config = dict(
    n_layer=14,
    d_model=192,
    n_head=3,
    n_kv_head=3,
    head_dim=64,
    d_mlp=512,
    vocab_size=2022,
    activation='geglu',
    norm='layernorm',
    norm_place='pre',
    norm_eps=1e-05,
    positions='learned',
    qk_norm=False,
    attn_scale=0.125,
    bias='all',
    tie_embeddings=True,
    parallel_block=False,
    init='trunc',
    init_std_qkv=0.0495,
    init_std_o=0.0,
    init_std_up=0.0495,
    init_std_down=0.0,
    optimizer='ademamix',
    lr=0.000445,
    lr_mult_qkv=0.5,
    beta1=0.9,
    lr_head=0.00535,
    grad_clip=0.5,
    warmup_steps=277,
    schedule='cos',
    final_lr_fraction=0.0,
    batch_tokens=16384,
    seq_len=256,
    doc_mask=False,
    train_tokens=161900000,
    steps=9882,
    dataset='wikipedia_en',
)
MLP neurons of a small language model. Each row is named by its layer, matrix (gate and up: input weights) and neuron, and shows model dimensions 80-175. Each number is 128 + 24 x the weight over its row's rms, rounded and kept within 0 to 255. Numbers have three digits each. A neuron's up and down rows have the sign that makes its largest values positive.
After each neuron's rows, "fires after" lists the tokens most often just before its 100 highest values on Wikipedia text that the model never trained on.

L10.gate215:132144124118138093130127133111130093101106141149131163104115120081141117085117103160123130136158136144077110111116080159099107118113147081172159164142103112097139102101140119147103138158116096167154139124143128142131166127126131128194158103120132098153084164145114100155117168145115123145
L10.up215:165132143108137112108140158164082105085151128122116155134131203123078107076145114117109120105101118055162156109129120115117124100111158129120100112144114139175137093136140158143135177096138101116136181131144085099119132133144096131155088137152139151146105122113135110147109162109129099123
fires after: " M", " Mar", " P", " L", " Ch", " m"

L5.gate15:106123184099159177162125129150144113140136115128126158136109156151098097109161124100166152114119148100119136141099099091102117139145142120108126143133074089187161154120125122151094119160124142155110129112123142116145099108138106118088049135174145079160090116107133122122137160146160171115
L5.up15:127135103159132148144134142113174129088163127149119107145098161126130106132158162111103173115134130137159138108153154095105106127163110123148081087137128108149144153121129141133146146134148116135155105122071176139196105121114047116129109134109123163126106150130129126145128081158081117165
fires after: " ch", " m", " Comm", " M", " Nav"

L5.gate294:162095140116095115108148175106133092144123115112113137140119147105118146135156133150114114102160086108152137128142094123086116117121076144127162139109127113145153149110138141144110110132132147126098136123119166148112127148155142147114128148127141096124089106129136143084110160134168147116
L5.up294:103143091095128142132101166175083090131122136091163144098113132126127123128161117126129175143171150084123139153116116123088136158091139109153136102107127113120144160158160146122121126158112129103177116116161163104139159132095143157097112138139121091133115113122133129105153146110128118148
fires after: " b", " h", " B", " st", " H"

L6.gate275:094131106153094106139100164128119114131102117117094134137149128136146115170117133157096116122156138092103143112097098150122149141090057144159139107130095087122140078139119144112150114114112126147109140130134072130101114096126147122112168152134111150122133110123106151135104112090133142107
L6.up275:112163124142115159104095146166131130128171140123145141126107153145113166133130148107161130143122127155130147105119120092115155181107106143099187122116118112114125151085133107118112140154129151085147114114139130108147126113119098106136128097122121122098110095096097142134123196079135119145
fires after: ".", "0", " so", "9"

L5.gate219:112115177131116142116115131125137171118128146180064111157135111136138149120135107087155096089095154137127111107133094156092141112080156155124142120111144059124121162172115121159108119127118145137157129107144122090110149143122169174160093169113136109124156102157149108090121156130169140129
L5.up219:136132111114125161114157133117099128140143138133112095155097142132164100158114149116158117112127113089092126157165097137127143146082130098123091106132161112160104151137138139103140104188105093169157089155113069107143095109161121126135116119138152117136137099153132127145130173173129119091
fires after: "-", ".", "==", "==="

L10.gate356:155128155134147124111128126163161117085118110122134148126113120125092090115151156129147155123166124141108111107134126117131158092099184121098150140113130108108166115105119120132110126157103116159117126114157108147105180119109136139145091115137137115050146148141130117131102140112081114149
L10.up356:120120142101131134118147150084115089115107114120143147168125124081137159120105182146151142124146131158136166087103107118093132092112112129134138120170152108153119123136138134110124152104148105130141150084116120130145138113103161155105112152150109143112066137096161100150091135164102147134
fires after: " J", " M", " m", " j", " P", "M"

L10.gate444:165094109182153173164110147153165172102143126134171158108108120138082147102160124112140116129145159138122147118100119143146152092113140128143111164109131134171142111109116109112139144114133167133091143117134130114142097133115180112136123128147161158145115110125101077101174124104146154155
L10.up444:120157112117113146096131131137100099118123122103161111108139158123109139137146122122106133139120140153132116139062103124087123096098151105122110175142133149131145176139119115128163102139059134083088122148140116153162156120127126109123150141133139133104103126102159152134107113135106162137
fires after: " ", " him", " |"

L9.gate56:152119139099160090150110128179128175136173089131119175126166156153090101138166139128104120143152156080114083124135133152120112117183139125083131096119138094161170146123150122116183155126134113147143127129107139125118112117083144104127123125168126096173082113157104134135100109187113166124
L9.up56:160132161140174169136129127170135140166131164132188132151145139110129117163151104095114118153112105102125149122158132130078128098121172159140145116136129158145131134113105121123142095101146103145104132114125133128116132095131113121170152139149137126137151107114141092110139150091115130138
fires after: " ", " of", " the"

L9.gate17:140163124118160096136074100116171135153168123084087136144150096123119136122161127114154118076131129106147108154114125118146123120165122100155158142148114146121106164120134120168148132129148110104124123164106170120109135142097152149154119146150181081072124105161127161135070093127098165150
L9.up17:119046178122135160102135152124158145097154099126099110128152100112099152119171128144111142104157095123133110099122107141109123127169098129107153115115160125154131132117100117191147103130141139119143180184115149160106160116194163125135150155079153155138137101156101114120162121113137126138
fires after: " c", " C", "p", " pro", " p", " P"

L8.gate267:127109136105140115103136149133112113117132095095153084135102146102105124129142150102152127138109098120149094089148157117107135121171159130138139200095164187140145099134131094088113109106140111108131102125113124098130128162098130109117135136167102147135126159103160101160112155109111128121
L8.up267:075137106102124102140130155147149131137168126120139146138117120112159130138130145108151127136138108120121135070146146142124118157141103101129102130060129140134142115086117165097156122129092152107101103146136107146154111135155084120104181146113112159069107156114099118158097093082165102179
fires after: "ir", "b", "ab", "m", "emb", "av"

L5.gate19:087108139089162136110111107107126090103131122119154139119116160179146115128135132106128161077146104114156148136120113143116090125153098115093096144105157095134170132123100136144127154136135141138139082097130141086123165105083089131125098105149158146163109127119104139131128122127142170133
L5.up19:145105140125114137126137173108140110144101138154140133132125093146122177127142120122122117107179105128139120148134109145132131156139172159093126167130148102154100149118171092126110136141139133141106143158127177139132177135110104130146129125129146141100138091110104146128092105118157122103
fires after: " c", " ch", " C", " d", " ph", " a"

L6.gate186:103131127109154143126172107110108092116130132132108112146073197122096122168112116141107158144125147154091118123122143124110114102101110097093094119124171131168140159163117137124104148107134130125103096149120096158125143090126094112114127074118131120125155102144133132156147131113118146118
L6.up186:157085084144118184114129162140142106075137121169114155140167114191141163146145100162118132114120162148140128123139130122062130131118169147145123074128132124117166122107118103143166098114121120126112117113137180113117126121119143131156096127127132156157089137114161130172121096134156144076
fires after: " F", " f", " St", " M", "le"

L4.gate476:108123139147149101138125105140144141142124070102156079123128137134140101133125190122142189096125112135134115074079171129127136109137086120170102107117154125130156112128140092140088123131141090112171150123125128115117159125144085139122102184122171133098140095115147072141121134121127163148
L4.up476:117162173152113109142150148195110125126097132165115091131127127079122138076129067116111162116144071115146093102140138141118128150158140153127087081142141093113159120147136119154156108110108127136139142108106154154145158097132095100137136122138185152170083142134148120151124099103154110157
fires after: " ", " |", ";"

L10.gate139:100149107120088122138149116129152149104085108155114125104109122150126085103116160120129131126112127107121110105122124141123087154088102124115198097138122128149158149140130179101139098077123119111121138123127123143127111137110161102085149116149132130088090155143130145133119110116140133138
L10.up139:103141107149139086141132144150124164163151185161182131108124124084109126082122173126091109142107100120189139101149123112144153127121158118193105134117138130128135108125121150144131121172100094116113142138136131132156161132135130106129147123096153175174112111108158108133101152139115184133
fires after: ":", "ft", " M", "0", "."

L6.gate462:154133108096129147145102117136148183115139121112135090115126151123118104136135142109112133075107144093130086091084115103166123138113120114132125126129142135156100124104148129111135148182162120146114131137105147108091133152075120104140099145145165104087096116101149179117134096125133106140
L6.up462:141128096104110082115081117134103118135143151177140103163103125151098089144118158155105131086162118142143104115125134148189090135132096095114105087121149122128097160139143136111129111175122133133145147146153129117092110171142113145122185100145114125119138064134139146107150101169153166149
fires after: " c", " C", "c", "er", "as", "v"

L8.gate454:101144144093101084164138133148110133131139070142162096171176120107144132127068123112168174138142143113147096135137115136134098119162149160120140151098128150087112177114095089106110129092133130114155092097108118099123147113147128110157121131179128134110120110091141089111137171154112103093
L8.up454:095147122127150108127133154105102135105158113125125072156110155124112137134121101128158127139095129130139118130095179118129125140134134147100142169118153106127135150160141125147124093136150091127183184116073166101161163135160114100119154155123121153097151135140135122093086142126147150133
fires after: "b", "ab", " B", " Bra", " cent"

L8.gate19:121122127097139137158175074124113131115122119123116116154097127136107111123128128098140143169128070101115146150136120153092141123140103137173127131100152138133096115105119113125104105112146144145116166106116146128096122134116117147126121120140095088104127109151143082109118184133095113193
L8.up19:122108174108157108144121117128066132113127119150106132112156120145145109113106138152141141115109126107130141116169093086140143147126135160129137153138145122145112126133111173151115165113135151101119132136103166141102142149101133126133128125133090138172172132142088155068125152127141152103
fires after: ")", "′", " is", "″", "°", " was"

L5.gate428:127177128112139140117150139088122077166137119146124172133150141131124134125102122125128141119119117097090107137112136125156102132093122118102142126131112123120124150147083196138112113159152146111115073142140090125141110129137199135146161147104099162168108128135121155100120121066141095132
L5.up428:150136077113106089109182133128123157151102100148096131158103099120094082096156099138099130142149123126111138087116125112116101156109135134111144135116099176098159140126101137150143116128132091127123083099125122108139132129120159088097164101152126134164150126109099181150152141086157140134
fires after: " s", " S", "u", " o", "uff", "S"

L8.gate21:101146165107122116179137150133128101143110098112162122127102148126138148098084113178137128123153156133135179129105131117146133091144126077146127163131124108119091132094108087147089137160160125111123136142133142106112105113112089151181144133132150087139097115106181129160113099155148192142
L8.up21:115119127113140118132130172055136134137133158102160111157156163092099139148164139096159125110148134107063094149153126130124109121154129122110163120103148107117104115106166122118108147160165145135158075139160148120088138127139106138121131156118159141144130105176128147154159120167135122092
fires after: " C", " G", " c", " P"

L6.gate437:127121138103148117104133128158129108111109115147096143123094126137110115154103124146145146102106134110138147134094071167151122148121131123105155133128166124096099106144136174115115168089080118162096131118130122133155137146148132126168193136134121151113142168097108101138089139145097135091
L6.up437:153115131154126125150105110104193129138128155104160126102138123114132108144092132096108126116140164129102138156149136122093168130126134117113171144154127126143138100143115118121137114156126159138119130148106110135140101191130146145195120157136144095139106105106062147078174125161134110146
fires after: "==", "\n\n", "==="

L10.gate312:113138081133107120122116127139122123143139122133146141111116178127126116123086110149128123130123089102116091090137126156169091080118089117134183148120148131144167127127134100147172137161130093145094140132145144112134136131108174104142137124143145123146117123162105149113111110113163168155
L10.up312:116127141122113157142133116150109154160142119148073172174117120117089093113171150112139103096121132099145131146127157125140100132135152129092164119159098108127107106145090103121145136068157153138141135131174123171131127115092161094169146156166146154128135081082159142108128158098121101084
fires after: " ", " $", "-", ".", "3", "27"

L8.gate397:150087084127127131163175118138139138131126136108173134148130134139152126130136144128077098098147110133162128121097126151089122118142176132121167110112125124127160171116131152140107146110111125156146125096137164127086073089118144108164144120116134120145133142110117078071100127086121129152
L8.up397:118138152139103122116139144173089160162118097145173126114135137126122170137119120150110152108097153135160111129104116103136144099139154128135095140134071133120119100105116125142147157097114097114116133070151106118119133115122150100130142088163158142155140146086146109128149172128139174150
fires after: " ", " O", " The", " D", " Al", " I"

L2.gate500:135091114149100133094163154119093110096100113135115107126106139099146166103115131103149118138146133165164143117147099113123156139102120129118111108116115110118151105095173178124125106134138125115163133133134115153112096151181154115094161140112122134179112128143120122123094139129156140108
L2.up500:167106136129162142120126116108129129081141147127134130046133143114178138133130101085121123114126159138140153117137130109100156146108159085102141148094116104098105135107179136170119126137141098081130137146144138115119124139126138143137098130104098090149143164115099137119157169100138103133
fires after: " |", "|", ",", " October"

L8.gate223:106131098170096125117162154167120108144155106127151132104110109095120154137124095160140113110154173086119133146099085159139125106100085127148136151127125109118105169120087140126118140140134162111091122136117165094107126134096130150070145118112098120106100103102091084136085143153105143121
L8.up223:140131115140152128134156146124146166088098120137114123101119117116186133094120090142133146157126153121140135148157196140100094150113133134123151103130140105095104111140095140114136118126143110141163082100103110081155110083108166129146074093151167093116097104152139111128170107153161126082
fires after: " st", " St", "le", "he", " rele"

L6.gate149:122135132155121089126158140097115147141129129116153159090141114138166186150171099141087118124131098111169168129142142110136109112121121112119116165115106117106123153120124169105102108122111148133101138102101155091089123131152134176105144127128137080122136152104094140126124160134114131114
L6.up149:116127148134124142112154160136157119125130127093145112138136129111162136153124099154153143109113191164128108150110126121113135113122142148187080110140121123093143098181158092119108093114128109198104159130140115145122139142144176147100122113134138140094138128124118109116098142183107139095
fires after: " w", " St", " st", "w", "g"

L6.gate279:119131163114153114101131112154129112088138126191134136113153118159138112131095090151139128117129089121145112112083113127105133156159137142153150123126114164128113163118146139089131110149153152120104091114107127136142139156109118125129084143119179097154110143128150095129143128126186096136
L6.up279:126162126113136134155121102117116139153137143186123122128145110135138123169116137130097136091098110090124156161131138152121145107118180061162118150098135145134125127113098109130081114116091129139160159090138112126146126148154127118130139142152141075122152115110130103138130147137160102155
fires after: " E", "E", " C", " Res", " Cons"

L6.gate86:101152129116129116137104115145129139101143088100145117129080130157109063194101057110116136105118159085096141125129092114130110129105093142157135151115122079131115141099140118116129115100146130126165092119106101117142153142106092127132145160158085102129133088116099124127125135122131162188
L6.up86:098125073189167098122117096128122106126135121121065127141143155131153134140112144117128119102129131133196143075151148142147130184095142138150166162127095154102114102105125149117112117102088088131130113115122128140144129139161095160093156129113119151104114119135096131108132131082113124161
fires after: "0", "1", "3", "2", "9"

L5.gate448:132169120095158125102179158104150147156134136140120154152131132123134118120090154132103132122131122106130155140147068136120127171099141150110156153091118132103120078129086107163139134121174124123093151116133094073125127119131176110153122155169143121100083075160166171111147119140117108090
L5.up448:137170136144111178111126106138169119140099136144067129163136144158142136147099133156072131158103116068120148110125123152157126152109119131108111137150125150091100123092092166152163112112139150111109093159156126099145105146132179097105134080122116136144126132121145091094136091136163127126
fires after: " S", " O", " ", "S", " W", " P"

L6.gate363:113137139131164137138105095141109142107120093131142141162094126151113099129124101118168086115125080107122137099136148115116130121130110121113180098138170143150090170152111096120132121128187160135143086096149086106133127157144114102104110118102144111134138126149129116106118125181161099171
L6.up363:110147136149145154165120145107140151166150137134067187087120106143119097160155109087130138133042134147109140077111141120149095154135101133129192135130104161092085159132127127151104104143102177131114109103104115078138122125140141125125132151113126155101167118140149181075127166119162114162
fires after: " Con", "C", " co", "E", " E"

L6.gate75:102128096115157113115073109104164095115137121101103117114138091122107125130126140122147142095120110100182120139116134122160105076168118142140139062158116101144153140136149096161102149118100115153134118142115091097120164064160094125124079134130121094089121098144123171141137116107100161141
L6.up75:162107108110103193118117124139134149119139122144114100129152082132106147109132178145126166151095060060150102117152127109137140134134121150163135156164095175135144138143173120162080165122099156137123121137120124087145143171148099101129151107103116147141182158127130153116135132149088148128
fires after: " v", " V", " c", " P", " p"

L5.gate227:123133161101109116135116118103142134129130076137118080163118120128154122139172186118147164094116115132138112132138099128122155084147121109116093131092174094171149137130127123145065145158139112140139141086121076144135134140144148118168133129119089108100152130122157128180125103127102140134
L5.up227:114127137082103113131151157127146188163091113091119118152124103084113100123173125161103143154128124156104133117124166126105172145137120105134152179114159121141124065109079080122128126095150122108109132111078114136116119115131104117141144154107089170067163119153136132131116137149101072137
fires after: " p", "m", " m", "/", " P"

L10.gate387:141153131132151115115165106090134168156097177120147129151114112129137131122148154113152136126087151147102125146143141134127110135111091136111101144092134116078087124161166127149161108071152150156126125085111135124092111091171169131127099167130111129109158097141114107138129161163133104104
L10.up387:144116112115176132124147119124082100110092148152092154108130116124131113112135143147106142109155123121073151137133086160138122154109144152160153126112122165129138183110114128128126143114100115114084120151137099068083142089129160148093113115126135133126155106140127130135154094115121157109
fires after: " O", " |\n", " S", " D", " T"

L5.gate477:145116135120155183114132133148126130154145119113127129107114160141142119141103156121163139084116128119146143149112113141093143147109148150132148100162141122089159119111110087161094100123123109138163123093157126101104142123155129091086090074179162144090117090163151125119122153152140167101
L5.up477:123145126134138150186115149137109124149114121120158114087125154158114162127131137106136100130166106162141124141131159162099157079128177100139113094068174101150140137100111133102149089147139125134136182139149139141096097146147099130167133124124116108109141105152147123050104120112108092157
fires after: " L", " |", " ", " E", "L"

L5.gate225:133152143117160126182159200136112124098159102123118125142173125133162158111127109105104140116116123120130116115137143100096125133125119148135150073106117122082073121117124137118117133140084141114125106110142121133105145135157179105091150114130192097150136148149119134068148114113138104096
L5.up225:167133134133119161188111129108162137131122137150122156157162130126146145104142119130091098142152128127180138079132115127156134129148167119172127139138102162160151108126156178092143123140078086142089139121172120133114120111110172112150138151130129115125146146108108130108172142110119132137
fires after: " s", " S", " Is", " d", " D"

L5.gate205:133107155158110134173128104117179131129141101071116144151134106128105135112147146118112085107132126095120151164140175089144103091095115108117121109127116138112107129109119144109079144115102123106147121118115124125113120141141125146170112171096102103078124108154106130086100108078164156164
L5.up205:145103114114132133126105112106117123100127140075153104083151154145102126153159118109091127108121110083150143125144155145110137120128124135126115150121124131133126105116105138095140143109132168163107155137118117135148121145138112132139133124136130140122114085117088120118139099122146140154
fires after: " c", " p", " con", " dis", " app", "."

L9.gate210:123111116100098159120157089147125115125125170115117134117114179129138138138093103134095157126143162126152143142104120132131084138157108130139203134114135088094095137123134150142145124147130139151107151088093157111107149111109150093165137150147149090117104106116122100138180130153143122138
L9.up210:126096157150108170085124107102192123136148141117155135121141103106134107131157116106085129111136135155146122128110122134098098137144170101153110134093126137139162168109135093116125108080167138180118114156104156103144153086118123124157119073106113140139163121127074116112131147140120146152
fires after: " c", " C", " Res", " det", " p"

L6.gate454:127091131128126153117156142142110122129108090137120157172111126131121099140117144086126136109166156081113164114105130117084149157125108139155149073168128124187102166103105109150092136157130173113181175082135120111107109125134119114110126125124109104104099102109109154111099102115128137139
L6.up454:129165121137144158144098108111182157106132133114106141108060112170116127102089152157138164130140129138135155135128113129128142137161091132166142123131125127126098162093137115147111121113134072154140171103091104096144141120127127140152105111130139132153138122130130120123144123171147160078
fires after: "E", "C", "R", "ar", " B", "P"

L5.gate393:179150114156117114151153107139160163137139169115101134144100114139155100117105117173137104113149108125109150149163114154110151120115127149124141124152107117102150126127128163140098107134157084151125079111097101116144090146130178129119116097106092123171136060131117079096113118119123109145
L5.up393:134131116133090136130155122147152131143138165138102145114135107119121076110097175110081121173170141106154096149103150093114102112169117139134141099120093097123117150183129189102129125111133118153121100144091149153126132149092153102129081092156089107169144130100111140111125132129131146126
fires after: " o", " sup", " man", " s", "O", " sim"

L2.gate163:131146155146109137112156066118101149144127173097145113093160157120131109150115157118126141079083124115116124112087051144133131118122130139138149147136170099114135134141148128169101150114091164132119099084120118118141126121141144151145153129118116086102116104149094105125131114137137144135
L2.up163:105137143153138108123108090148153102121132117134115177110130141144140106152116147098092140115134116133125164148155100164115130144149122092102145136087140102141119160154154165151120123074134179158132148111139169122141168100101072127159095169125145107127130149115143092114146143133109132137
fires after: "\n\n", " |\n", ")\n\n", " "

L8.gate301:118091140141129099150161118171120146146161123169165129107128144150119095126123107123158119140133112117144161139095134101097120095128147088165144165112108140151123097144160120135076143132150128109097116144101112114145143053116152161133136116107171109175124135105112180134086096128127101142
L8.up301:161102191120123171106132141103169114106099131123146143104119119177143135117159150100137129108148093161118157129133131135113113128139123148109124121121107122125110097111105127133106080117108089137108116147119152127148111142172138169117126101067115139111092108141132161145095083180149143094
fires after: " f", " l", " F", " m"

L6.gate85:129144155135166141146093131138114122121139160091151108136158123145109118170134098147113138101102159104192103134122134143122078139129115108136169038141110154140117135107160102133140109113114097130099120132132114128133171122148118123161109149149151140159118110136163177165115144133180154107
L6.up85:138097128120139145111134142123153157131125133107133080151186110126149108119138165124101108108134112150122122124151108121104126076119159122110098066133124160096114104175127099119112103125083124155135117118140119091096138103119194112157089076139143104166094126148116159141108135143086140150
fires after: " an", " A", " T", " t", " An", " a"

L4.gate294:139146151116166111170118120128095179139128153138080074098108127125110126121119167127078129114114118147151082109156165163130115106139136130121154110109106128109149095136132104117088080113089087141137138117127073094125165112136120107140127098133134147113160109152173132104117158163151174124
L4.up294:117135134111168124129117151127132182164119126171150099111158152105115097177158084132121133126153062118150095172115155132122115068120154105127152110115162143120155157168175123122123175110111117132151125097123148084104112132091120170113090099176134111119127137142127128145120087135159160104
fires after: " ", " |", "-", " (", " P"

L5.gate150:133172150145143125134115085148136158134155141144130129108133177146127155131144139111146113134088137124146128102125135134113166116122132137151126091179110112124132105084157136120091101123121120125114133104123164087134083093130134145180172134109113181156161157121128121148086161129170158106
L5.up150:136103145145129120132110119182138173104113135128110117120133145123132158137128062115161121155124108150119095092181165164122131118124144149114108171104126091087113124144121109165151103104128134101153132160165140133104120150149090107126137117105123140105142150154090094140154131092101152098
fires after: ",", " |", ")"

L4.gate312:166124148130104117146145107116107132115135131077150156153155107118130093114178147118129086068141123123115136135109110155148136155119153124187130115114122121115159114103118082171127151135143097136112117129142142134122101140130148094103140104143140092110103095135158138140098119162168170154
L4.up312:139109093120147133133113101095105180110117167126142169127128119164135131109169147149124107127144100134131103151085107111162121137141109111157167118155120119129171112101159137138143182127139126156143116116121160166152104111104140126141129126148089115129124140099129168154110113128150151123
fires after: " p", " s", " d", " l", " c", " t"

L5.gate293:179135132117133144120146146106130146140116155123141145128121130089113116148206155131132141051138122141106127133121107110133125104100129150156137142114140119109127080086119156172049142145131113128132144134110110122110131132146150153131167104129108149102142116132103121155085116114154129143
L5.up293:115146149099127175160132112111125124139119151118094155149106154123110149114152173139137084098106114129108141138130133128163179169129171108085105158126137127088093164161107164189112131122130109091112099120191171095097098111096143095112110146173112136126129153148123096118136151105116087155
fires after: " s", " w", "S", " S", " W", " M"

L6.gate350:125117131155087148136099093098131125163074119113150095139109120178142109122151091168139126146159149114176146133089119141170101087121143138132128120140138113120142183169157091131106146115118146145117143132127115125104161088024137144137081123136148120098116110086147094142100087127134173090
L6.up350:130153169174109123125070132107094101125114115151118132118135163154136160131149125126101132072133132119151160154079125184134131129118088125138129082137161093118140135106119111123100142130134136190123112113135089111127136067107141152125139125182153122110136136096138108135096103138168166127
fires after: " v", " C", " b", " l"

L8.gate8:121128150159109134140119134159112101133123140150156137122162132065105153107145094133141091123176116108165134137113134124119161164136119199161142116080149130131098125109149120117115142123165090103117129130129088114105144125093124143141077151149153164116134129144118115137091114121149131111
L8.up8:145130144118162141125136159098136121124117129139096120077123132146139112125136164157105152123117126121109154134143088114108111084149137155123093113135135097135145096149104109170137180104155114153141164131202108126098142122065121136100044122173143141112109106101124131168128144146169144113
fires after: " b", " an", " j", "J", " h", " v"

L6.gate349:088115152143098168135143123163125048147138106129161144097112165114109166109139140146142106119147120151112149105085121132119085136141102142102105143116116114147126156113135120154139074147104093095089116153113149142175150123154153125124118151089098120121118146085137094133083144143149146146
L6.up349:088139118135136107111121143120135116173128076100099171134091201115180115096120147111133099163183116101110185126158111122107102097104141153145142136171115144155093112148124146149130148184132094149144088086112127140131120132129142125150090128127101154160146133092099130155093095111128106149
fires after: " h", " m", " H", " col", " ch"

L4.gate37:115173151163132087178155081061168120136127129118114136112138130133128121134148169149120133091096107085114136132126111144119119119112130126116155119144115090159147097130106115128082131148108120117142113077131091110144134128137127145145118151112096105082154077127127119094097171169158180118
L4.up37:144118171103106157173123093138081127118123138166137106134135151130115115109143132137131110109162167127128150146122144145149110119105145112083145131110162116124121104143136108115134135105123145132156171123139138149133164067122125151127113130131147095136082149114160080145097149136134162119
fires after: " (", ".\n\n", " \"", "-", "/"

L8.gate179:118157085173118113121116162166138117161104121117095122143130130115136152113158163164123154115179146085145109082093111121095131114134149121139148105074122109144149160126078103122103106117155135086171105078151082177125092152121155128132161105135114131144096114166086139109173105131105142143
L8.up179:100087130159106138152104077130173153125165121105091095167130160129135127175139131119135127133148122154099116151125107134105133105152114141160143074133129110117130159133138117119132117134130110118128088136123126155146125152147132105168147104131179153119111112134113137110142146095140142116
fires after: " ", " than", " $", " about"

L8.gate377:120133131099102105107119132111139114126115116140121087169157138128104100117129111090169158087127130120135133138127096172092146129081118107125131144123169119165096189124114108117142155104181070149106107097156158134093103153065139131151095136142118136136123110131140095139123125142096060108
L8.up377:167119173102127092105174111142137117108145131160090132120115176109118109114105149130125126095144095135153121108103127109084143157139144132115135135114124136115104118145097169142123136148148132164166133161091108150069142131099132129162136169138143149151132129086152149101127124123108077127
fires after: " O", "′", "°", " J", "″", "O"

L4.gate36:141106107130080103125136141159157102134146117123124173175145098116118103094146102140114132078134143121144126134126148140145122147148088177122117103109148120120111147151145092131143113122150151120131150154146136157130124144089114129130125203128143128105074147154111097098099110117155191145
L4.up36:126129131107137114139111108122104089180120145128160130102099178098154093104102135122132155110172187115166142104142144123133113145138111145119136114166079157122067142109117124133114107122066160140102138123118099103143110131132128146136095158131118163138101105102105150127120123154187156157
fires after: " bus", " h", " c", " col", " commun", "ic"

L4.gate356:154156121150118131149165106143149119121111160121103096108116110137091135168083184124139105116092134126124168139159109162127133128106141119146126148138123108139099143135102135106097136176072129123166109140152104130130147192116175120131064144149107085126165123118107097098110149157103150144
L4.up356:146130138142113137136140130130094081086106085142152082131116109149160150119129158097142092136091159148120147174067124099114149095086150099135108135134150125139118090126107160102141135181103083112108158134152146142100127136112134145145136146103174110120105152149188133132128122133123130125
fires after: "-", "|", "==="

L5.gate184:125100193122115104132160163127091163148113126123105120103157141098114158122113107171106105100104188125144170141141115117138132151108110136181100132117126086115116134102128116161091112130137135146129089106108115141128092135151154147079156128141115116093162118122111111128097123139119145117
L5.up184:184134135151117140127113165160115093104114125130143121119162084120137110170117131136076097145099123121098156125119133121157127158131117166183132153124106116123152112137145106133157127152091078138086131167116146105147124097124130120129106138137166099143100122123140146128109171121104108176
fires after: " w", " s", " wh", " st"

L9.gate471:166140131132114089092163126159162145106132176106112085086140151113153161195144135132115107148112156157162107141103150132129171125116073129124110094162135122151123126129093163084135098098144120164154115100113127077090112149159129157111136127131135098161144108105106128124099134121121121106
L9.up471:141137147130133132133112128163116108133140116119060099114168133177157162125128110103157170135145125103106151161139177096155136090110111142137141138137118152136117133170146145080128115116085101126122120151188110088126111091145094128110134145121133115091094107150156169156106105150123181111
fires after: ",", " is", " was", " includ", " us"

L6.gate133:176157121163116172106112157109132113107113092114113157119106167159165137145102070151133108114123092153097173122107141170125142131122123170140095107119152127144131134119161085132149081105142121151146131122118138094119183104114161111091137113137160125130142142117170118113116146139169142120
L6.up133:140158186106129137116124139138114102143152110164167092105138169160136141144136116125170173105112150105131139150114122139141109134094105123139113121123125136110145122146159095117121092151137149153178161125105153119117157139141130114120123107114160116086082126106086115132130131065151142136
fires after: " Br", " B", " b", " l", " L", " Bro"

L5.gate350:132132182149114126154121135122150136094131101143133134123148159140139116125146113173141119105117130121154131137150140161134123130142133127148119109110122130165139117124115078193077145119102116134135119117142106077131195119106119138132098161151139135127117078153167103127114127126183195146
L5.up350:116146127157174135137125122123159166145061138144118118149147126191109116100148142150078109137135138136162148174109141105156140127170116130143131156111101092147143142177147113140142108137094147101126102127162148131129111115068156164142116124144098157142108086080146126155079135126143147112
fires after: " s", " h", " t", " d", " b", " H"